Weights of a small transformer language model: no position embeddings.
MLP neurons of a small language model. Each row is named by its layer, matrix (up: input weights; down: output weights) and neuron, and shows model dimensions 256-351. Each number is 128 + 24 x the weight over its row's rms, rounded and kept within 0 to 255.
After each neuron's rows, "raises" lists the tokens whose logits its output raises most directly, leaving later layers aside.

L7.up554 [120 140 101 132 138  91 147 134  90 149 121 106 151  95 167 117 130 151 129 132 141 133 112 147 102 174 135 157 121  90 119 123 133 111 163 137 122 109 145 117 103 157  81 153 131 165 130 105 132 126 149 217 137 112  96 109 126 165 124 133 119 155 122 139  97 139 171 117 113 124  84 120 135 176 115 173 125 145 135 141 128 137 123 127 144  86  98 121 100 117 166 129 102 115 134 118]
L7.down554 [136 136 128 117  95 110 100 167  98 151 175 107 147 121  94 138  98 110  74 161 143 131 138 145 122 126 137 107 157 139 120 116 127 148 128  95 149 133  96  75 150  89 137  92 137  88 137 109 131 143 153 143 135 125 130  78 125 134 181 113 108 122 148 137 131 151  95 146 137 125 131 163 151 102 117 121 137 138 167  96 103 129 109 161 130  79 111 144 148 114  89 142 129 162 173 152]
raises: "age", "ages", "aged", "aked", " lost"

L7.up2833 [154 118 178 146 146 126 145 111 145 105 207 115 125 128 122  84 102 129 135 136 126 114 108 108 137 117 115 146 146 105 146  79 131  98 107 140 125  95 129 125 130 163  68 124 142 140 127 108 128 139 144 135 102 140 118  88  76 132 122 144 109 137 118 146 112 144 122 157 126 127 164 151  79  90 143 113 148 143 129 234 117 145 158 117 114  85 136 171  99 148 116 106 131 177 148 105]
L7.down2833 [161 146 127  90 117  95 157 141 116 128 129 159 153 145  82  83  98 127 138 113 156 121 152 115 132 133 119 122 154 105 145 150 114 153 127 114 109 152 114 147 105 107 103 116 120 114 123 134 134 100 155 105 115  83 142 106  99 122 108 146 138 141 103 156 143 108 103 179 152 122 135 121 113 122 115 122  81 125 118 102 169 115 141 123 147  85 140 131 152 130 170 117 133 134 130 147]
raises: ".,", ".", ".)", ".\n\n", "…"

L7.up3278 [146 107 154 105 180 149 196 112 130 130 133 124 125 125 125 114 126  86  79 153 122 140 145 131 105 137 132 150 153 142 124 110 109 132 126 134 157 122 138 110 148 142 128 143 121 149 137 156 182 128  94 125 125 102 158 118 166 147 151  98 161  80 142  98 160 138 100 140  96 161 147 164 119 111 129 137 125  99 129 130 118 165 133 137 153 142 109 130 123 134 120  92  81  91 134 133]
L7.down3278 [109  97 122  90 144 136 125 138  98 200 146 154 119 112  90 102 113 111 115 129 139 147 129 138 133 138 147 138 142 116 118  93 142 114 166 108  87 148  94  85 123 134 132 152 110 111 120 156 130 128 149 135 134 108 142 139 160 121 136 115 111 107 120 121 133 133 140 139 100 129 125  95 111  78 158 110 140 132 156 123 120 122 115 144 103  76 105 147 169 118 128  85 155  99 158 112]
raises: "e", "ez", "u", "er", "el"

L7.up4882 [111 114 142 125 124 129 139 128 151 141 163 132 159 163 139  85 140 110 155 178 103 119 142 142 126 136 153 174 144 132 104  77 127 122  93 126 129  93 149  97 131 196 130 137 107 116 113 152 157 113 116 125 142 127 181 138 148 116 115  99 150 129 124 116 127 119 102 147 150 143 120 136 118  95 143 129 102 104 135 108 118 150 148 104 139  86 130 131 151 121 144 159 132  91 121 114]
L7.down4882 [134  85 100 128 157 136 147 131 116 121 137 131 167  97 112 125 145 128 140 193  77 146 128 138 143 146 169 201  92 113 138 143 140 129 137 112 109  64 157 138 125 135 117 130 131 128 105 123  75 158 119  83 125 121 156 134 134 139 108 107 146 133 113 163 108 114 174 146 143 116 108 114 107 185 112 161 126 134 159 156 141 151 136 113 159 141 111 142 149 159 136  98 112  98 141 138]
raises: " Russia", " Philippines", " Greece", " China", " Belgium"

L7.up3739 [133 165 181 125 119 153 172 110 166 113 145 156 151 101 110 120 127  91 120 158 178 159  91 145 167  95 147 135 141 145 121 124 138 126 125 130 160 134 151 156 119 134 121 131 146 109 147 129 112  93 116 121 102 130 139 138 146 118 101  99  95  99 125 132 134 128 114 135 113 103  94 107 120 119 106 156 151 136 117 149 129 112 106 131 117 139 106 106 124  93 114 143 119 137 122 121]
L7.down3739 [117 120 139 135 119 124 116 132 138 110 141  88 129 119 101 100 119 138 102 156 143 130 113 144 116  93 114 133 134 143 157  93 127 159 140 107 156 104 152 130 120  94 106 125  96 127 155 151 142 114 127 145 107 118 162 178 108 117  95 107 146  89 150 180 136 137 111 123 150 158  84 124  98  88 136 168 133 169 161 122 151 156 123 134  85  88  89 123  96 137 125 146 158  91 141 132]
raises: " championship", " competition", " Champion", " champions", " title"

L7.up1285 [121 111 146 164 145 171 154 121 146  87 122 161 100 145 102 123 160  92 168 150 145 141 133 105 130 110 149  90 102 154 124 144  99  92 151 141 133 129 141 144 161 131 112 120 127 102 107 151 130 148 116 138 103 140 138 165 149 136 129  80 151 157  98  96 143 116 129 129 131 142 109 146 102 145 162 165 139 150 151 109 137 117 132  95 129 162 129 123 103 119 114 147  97 147 104 154]
L7.down1285 [107  78 160 169 133 159 115 112 164 115 101 117 136 148 149 102 151 128 131 135 140 113 148 111 126 149  89  94 132 121 134 138 124  98 172 164 156 144 138 111 100 100 153 140 207 147  89 144 145 138 129 111 155 173 107 114 145 126 124 115 130 152 115 118 112  96 117 127  77 131 146 111 182 176 152 127 148 119 164 116 142 146  96  98 124 144 141 130 146 107 145 161 125 144 125 138]
raises: " \"", " “", " '", " Mau", "ite"

L7.up2071 [142 110 126 116 104 154 164 116 142 113 158 150 135 124  85 115 110  94 123 142 128 143 139 162 129 127 124 110 118 138 147 117 103 115 151 110 137 121 125 134 181  89 143 137 126 121  87 122 164 140 105 109 139 157 144  51 155  97  92 143 113  83  96  94 102 127 113 174 114  98 156 106 129 128 118  86 152  90 120 167 101 123 145 108 121 146  82 144 128 171 122 166 121 120 150  97]
L7.down2071 [183  93 102 135 152 115 158 170 133 141 185 134 126 132 104 120 121  96  70 121 113 168 116 121 102 120 125 117 146 129 114 154 129 122 128 108 137 163 141 139 138 133 147 104 143 146 153 144 118 107  94 107 131 137 123  96 140 124 104 126  88 160 171 121 139 115 176 125  74 152 131 147  96  94 120 121 129 144 129 154 168 151 131 132 142 164 132 113 131 139  73 129 122 111 105 122]
raises: " well", " seen", " far", " compared", " such"

L7.up4236 [113 163  82  93 181 143  98 120 135  72 158 116 175 111 154 113 103 154  91 126 116 110 121 135 136 155 145 172 124 137 137  93  99 116 124 126 128 122 133 126 161 138 162 138 112 134 135 132 126 153 109 165 131 106 116 131 125 121 136 168 163 150 136 151 187 147  83 145 118 155 103 143 141 118  98  95 130 133 118 153 107 135 184 135 126 129 150 121 115 114 165 132  81 182 119  69]
L7.down4236 [167 121 124 115 107 170 129 171 116 108  86 161 165 121 124 143 110 125 144 174 124 137 117 102 126 106 132 130 133  98 111 141  95 140 158 141 127 139 110 128 132 185 122 141 111 109 127 161 136 118 139 162 127 155 113 126 130  97 118 158 145 131 127 122 131 148 153 117 116 151 117 110 129 123 149 127 112 134 126 116 131 141 138 183 120 133 120 137 108 171 148  98  89 117 100 141]
raises: "down", "ton", "mont", "ger", "ha"

L7.up2797 [ 97 161 127 130 124 130 110  98  88 150 142 128 100 119 137 144  94  97 110  94 121 147 125 101  97 101 147 125 135 161 129  77 112 123 123 105 146 113 108  88 138 146 129 116 178 145 163 128 163 159 117 106 133 122 138  85 123 139 156 144 148 163 142 118 184  88  82 139 151 119 152 123  82 113 127 143 106 101 169 148 153  89 113 150 155 134 126 106 100 105 135 157 134 136 151 158]
L7.down2797 [104 117 116 111 134 112  87 106 118 120 117 121 104 108 130 133 116  99 161 143 138  79 107 145 138 158 109 105 111 116 135 167 159 129 106 178  91 126 109  90 181 150 146 104 124 100 115 113 148 119 154 116 121 123 111 109 118 116 140 123 159 136  91  94 152 171 123  99 132 160 108 134  83 115 160 128 147 121 160 114 135 119 144 166 148 142 137 135  74 129  66  94 138 181  96 100]
raises: " to", " how", " as", " whether", " than"

L7.up4789 [106 110 114 107 104 149 129 139 165 105 169 152 131 112 111 136 113 107 157 115 140  90 133  61 110 114 125 105 127 109 109 158 119 125 131 128 145  84 127 105 111 128 111 141 136 151 152 140 132 106 126 121 116 173 107 148 144 150 131 105 118 124 127 120  97 145 135 147 145 150 140 137 148 177 152 121 134 152 107  82 140 125 105  78 124 108 128 125 142 147 150 157 100  88 117 146]
L7.down4789 [ 96 121  87 105 100 136 158 169 158 120 179 167 107 100 122 134 128 171 118 133 139 125 133 107 116 134 146 110 173 129 103  90 180 128 128 130 127 115 136 124 113  91 122 118 104 138 156  83 118 141 130 162 154 107  92 183 168 141  80 155 144 117 153 134 121 139 149 108 108 128 109 195 135 122 127 141 105 171 121  65 126 143 112 117 123  65  93 132 113 118 120 144 120 117 117 149]
raises: " with", " With", "ect", "with", "fire"

L7.up3654 [ 94 135  93 140 187 162 154 131 146 131 130 105  94 169 133 119 105 101 105 133 127 110 110 161 151 112 174 105 142 137  97 131 108 158 117 113 158 109 168 136 133 149 126 119 149 125 154 104 125 153 146 164 130 122 171 138  79 151 142 131  71 112 120 126 121 126 164 141 117  98 149 154 114 121 134 151 123  99 107 116 157 162 110 110 130 141 120 173 131 122 154  94 126 227 115 116]
L7.down3654 [158 136  50 142 109 141 184 128 119 120 104 151 105 172 132 108 107  92 101 158 160 139 129 131  93 101 107 140 126 137 155 125 141 125 109 139 127 110  87 108 119 181 144 133 155 155  95  95  89 119  91 114 119 121 132 100 101 139  95  99 113 162 105  93 148 114 183 161 157 153 107 139 158 138 141 101 107  90 131 124 106 149 118 101 137 171 116 126 164 138 128 153  82 135 127 155]
raises: "-", " \"", "'", " '", "’"